{"num_hidden_layers": 8, "intermediate_size": 448, "vocab_size": 8192, "rope_fraction": 1.0, "bias": "qkv", "learning_rate": 0.00954, "beta1": 0.93, "dataset": "wikipedia_en"}
MLP neurons of a small language model. Each row is named by its layer, matrix (gate and up: input weights) and neuron, and shows model dimensions 32-127. Each number is 50 + 10 x the weight over its row's rms, rounded and kept within 0 to 99. A neuron's up and down rows have the sign that makes its largest values positive.
After each neuron's rows, "fires on" lists the tokens most often at its 100 highest values on Wikipedia text that the model never trained on.

L3.gate308:49 53 50 42 45 47 36 60 53 50 42 51 51 26 43 40 62 44 56 54 33 40 40 54 59 58 41 53 42 35 47 37 66 50 31 53 53 56 55 41 68 32 53 57 65 50 39 56 69 56 32 57 49 44 37 54 48 66 42 50 52 53 47 53 48 58 42 48 66 40 67 60 58 49 51 39 54 44 63 39 72 46 49 55 40 61 64 41 41 53 52 42 37 44 67 37
L3.up308:53 43 52 44 45 46 58 61 65 43 57 45 67 44 60 25 49 51 55 52 59 41 37 43 37 51 40 57 55 49 56 45 43 62 47 64 48 65 74 43 51 47 51 65 43 39 39 49 55 58 54 49 54 60 32 45 58 52 53 48 62 64 57 36 59 51 36 59 51 54 58 46 53 37 59 52 66 47 47 46 74 38 53 55 37 54 50 62 29 53 46 23 42 63 63 40
fires on: " years", "di", " year", " months", " in", " sol"

L3.gate46:48 51 45 54 43 64 38 39 36 40 54 51 44 70 59 53 63 37 49 35 40 70 36 54 50 37 48 56 53 64 60 58 50 46 41 53 52 36 70 35 61 51 43 52 46 44 47 59 61 60 36 48 60 55 45 70 53 40 53 50 42 47 56 36 33 61 50 38 44 62 37 48 48 64 41 58 60 51 55 46 34 43 46 64 56 58 56 44 55 61 23 42 52 63 65 52
L3.up46:55 41 27 66 49 70 47 39 51 53 43 51 45 56 47 60 55 36 31 50 53 55 59 54 57 48 38 45 60 69 52 59 59 51 61 46 69 55 33 48 81 60 49 63 49 45 46 57 38 49 40 41 44 49 44 63 39 55 41 51 44 71 67 36 41 47 67 47 65 46 55 48 46 50 47 44 50 46 45 61 44 50 50 51 55 56 39 46 58 48 56 41 54 57 36 43
fires on: "re", "T", "ac", "F", "and", "A"

L3.gate428:43 54 25 69 40 46 46 51 34 52 50 52 63 38 40 63 48 41 47 35 43 54 39 45 34 53 42 48 53 41 55 40 44 41 37 44 56 31 53 52 43 46 54 37 44 43 46 61 49 32 55 47 38 48 51 55 54 49 56 52 46 61 43 56 52 47 60 52 59 49 38 55 41 55 54 51 51 48 40 37 47 62 55 51 54 46 58 51 32 52 63 67 54 35 45 44
L3.up428:57 43 46 38 51 44 61 58 41 60 70 38 48 48 48 63 37 49 62 48 49 61 36 50 37 52 29 48 38 54 61 48 57 55 56 36 59 60 42 48 52 31 48 49 47 66 69 70 46 39 57 47 43 39 58 65 64 52 59 48 42 53 35 38 51 67 43 46 41 51 55 56 45 56 63 54 55 65 45 45 48 53 63 54 40 62 53 52 33 70 70 50 56 44 45 49
fires on: "\n ", ":", "\n   ", "1"

L3.gate98:45 56 43 59 43 42 51 57 39 47 44 72 44 47 57 53 40 59 80 44 46 61 37 38 50 50 53 60 50 50 49 33 57 42 54 41 49 43 53 38 47 56 56 38 49 49 40 30 45 44 43 61 49 58 57 64 55 57 49 45 43 47 41 59 49 42 59 61 68 47 49 47 33 30 46 60 35 57 43 39 35 42 66 54 66 63 47 50 65 65 46 45 53 59 45 68
L3.up98:29 41 35 72 53 49 42 51 55 75 50 51 70 49 51 35 53 57 48 50 45 60 33 46 47 61 67 44 57 51 65 35 53 49 51 55 44 34 51 52 56 40 43 46 41 57 62 40 47 49 58 64 44 53 47 46 46 67 64 54 63 48 51 51 41 58 53 65 47 52 40 50 42 23 47 50 42 63 48 50 55 43 55 70 52 53 31 53 63 33 50 54 64 56 30 40
fires on: " Sch", " ch", "rom", " Ch", "s", " se"

L3.gate161:57 51 48 55 41 37 33 47 60 51 43 43 46 52 51 55 46 52 42 56 31 45 46 34 47 59 49 62 33 44 54 39 43 52 50 56 46 37 47 48 47 48 58 42 41 49 42 58 45 47 45 46 40 39 35 41 52 48 48 48 42 63 51 54 62 64 48 55 59 50 54 51 60 33 40 32 54 43 49 67 54 45 49 47 52 52 50 59 49 37 32 65 18 32 57 56
L3.up161:64 36 39 56 39 33 42 45 66 57 39 55 40 41 63 68 56 75 46 55 36 57 36 45 30 36 64 36 61 55 41 55 45 55 59 38 61 41 43 57 44 46 23 38 61 43 50 52 50 42 58 39 54 51 50 44 47 46 32 57 54 59 42 45 56 60 44 55 61 43 66 56 42 66 44 50 43 58 59 51 53 61 55 30 46 61 39 60 56 62 52 42 49 60 50 51
fires on: " by", " medal", "vis", "yp", "ici", " mer"

L3.gate196:26 36 48 65 52 35 59 56 66 50 48 55 50 46 55 49 45 45 52 47 43 58 62 38 62 55 31 51 44 45 46 51 47 43 59 47 37 38 30 41 40 62 58 61 42 58 63 41 34 57 43 56 37 41 52 41 54 54 70 57 30 48 55 51 50 42 51 69 66 45 50 53 50 52 57 49 52 47 52 48 80 42 44 40 73 65 32 43 40 59 61 34 52 62 65 50
L3.up196:41 39 56 44 58 73 50 53 39 31 55 45 54 25 48 48 48 51 35 51 33 43 39 53 43 43 56 46 37 47 54 47 43 39 54 59 64 44 50 61 52 36 55 54 27 32 59 65 46 61 42 31 61 57 35 63 53 39 51 49 69 59 50 70 44 55 52 60 44 51 45 54 36 40 46 52 54 62 55 58 57 39 52 61 55 62 61 62 47 60 43 38 26 57 41 61
fires on: "ed", "d", " off", " moved", " a", "s"

L3.gate383:39 61 57 28 52 50 52 47 52 48 51 55 46 33 54 51 33 46 73 47 71 41 62 35 50 42 43 34 38 43 64 62 38 42 52 47 59 61 46 55 50 40 50 54 52 43 55 28 31 27 70 56 38 57 61 70 59 52 51 43 55 53 46 61 27 48 32 64 46 56 69 52 56 56 55 59 40 47 45 58 45 68 42 43 40 39 50 30 56 45 55 54 41 30 44 51
L3.up383:37 61 54 46 46 68 51 35 55 49 51 35 49 50 52 52 53 51 51 36 39 42 30 40 58 40 53 56 76 37 55 49 44 60 36 40 56 57 65 58 58 71 49 37 58 68 63 46 43 33 43 55 39 53 57 41 53 56 55 49 64 60 48 53 44 42 62 36 52 55 53 59 62 62 37 64 59 47 41 46 40 46 50 55 53 32 60 59 63 28 49 39 60 38 48 53
fires on: " |", "is", "yl", "us", "z"

L3.gate366:47 42 26 42 50 52 50 66 53 43 67 68 52 50 66 50 43 67 39 57 47 61 55 52 55 74 28 58 52 53 66 44 60 66 44 44 53 39 39 45 43 18 42 55 45 54 54 38 59 53 46 69 52 54 50 48 59 36 44 38 37 61 54 55 41 45 56 51 35 47 37 44 35 42 68 48 49 67 66 44 47 37 60 64 68 60 53 25 31 57 59 39 60 36 47 38
L3.up366:58 47 51 49 40 60 36 57 48 48 62 45 49 45 55 37 58 47 42 23 56 59 57 38 43 52 47 54 50 53 35 57 53 59 43 53 63 51 45 66 53 34 57 40 49 59 62 62 56 68 45 19 57 41 53 47 62 62 48 40 44 45 55 33 65 67 26 50 42 72 40 59 66 58 55 41 59 37 52 47 52 55 48 34 53 59 44 53 49 42 41 50 57 43 37 50
fires on: " un", " Un", " |", "ug", "Un", "un"

L3.gate79:58 63 47 47 51 44 60 36 47 67 70 55 48 73 39 51 48 55 46 64 46 47 59 51 48 38 52 57 47 50 49 35 59 53 45 62 51 48 52 39 55 62 62 49 40 46 58 44 46 63 49 54 71 54 52 50 64 49 43 52 39 44 27 55 37 45 51 35 40 36 52 58 57 49 62 53 42 45 52 69 43 57 41 43 35 53 45 55 53 52 48 53 38 40 58 46
L3.up79:53 62 58 51 58 25 65 41 47 57 69 62 55 48 48 50 52 66 53 56 38 51 56 60 48 37 36 54 38 36 66 49 50 58 50 36 39 45 55 40 44 53 36 43 48 57 48 58 63 51 38 45 61 59 47 50 67 41 39 44 48 56 50 40 44 39 41 68 46 48 33 57 65 53 60 50 72 40 44 55 62 66 31 46 48 32 38 62 45 49 31 53 56 44 53 41
fires on: " t", " m", " le", " b", " lo", " ro"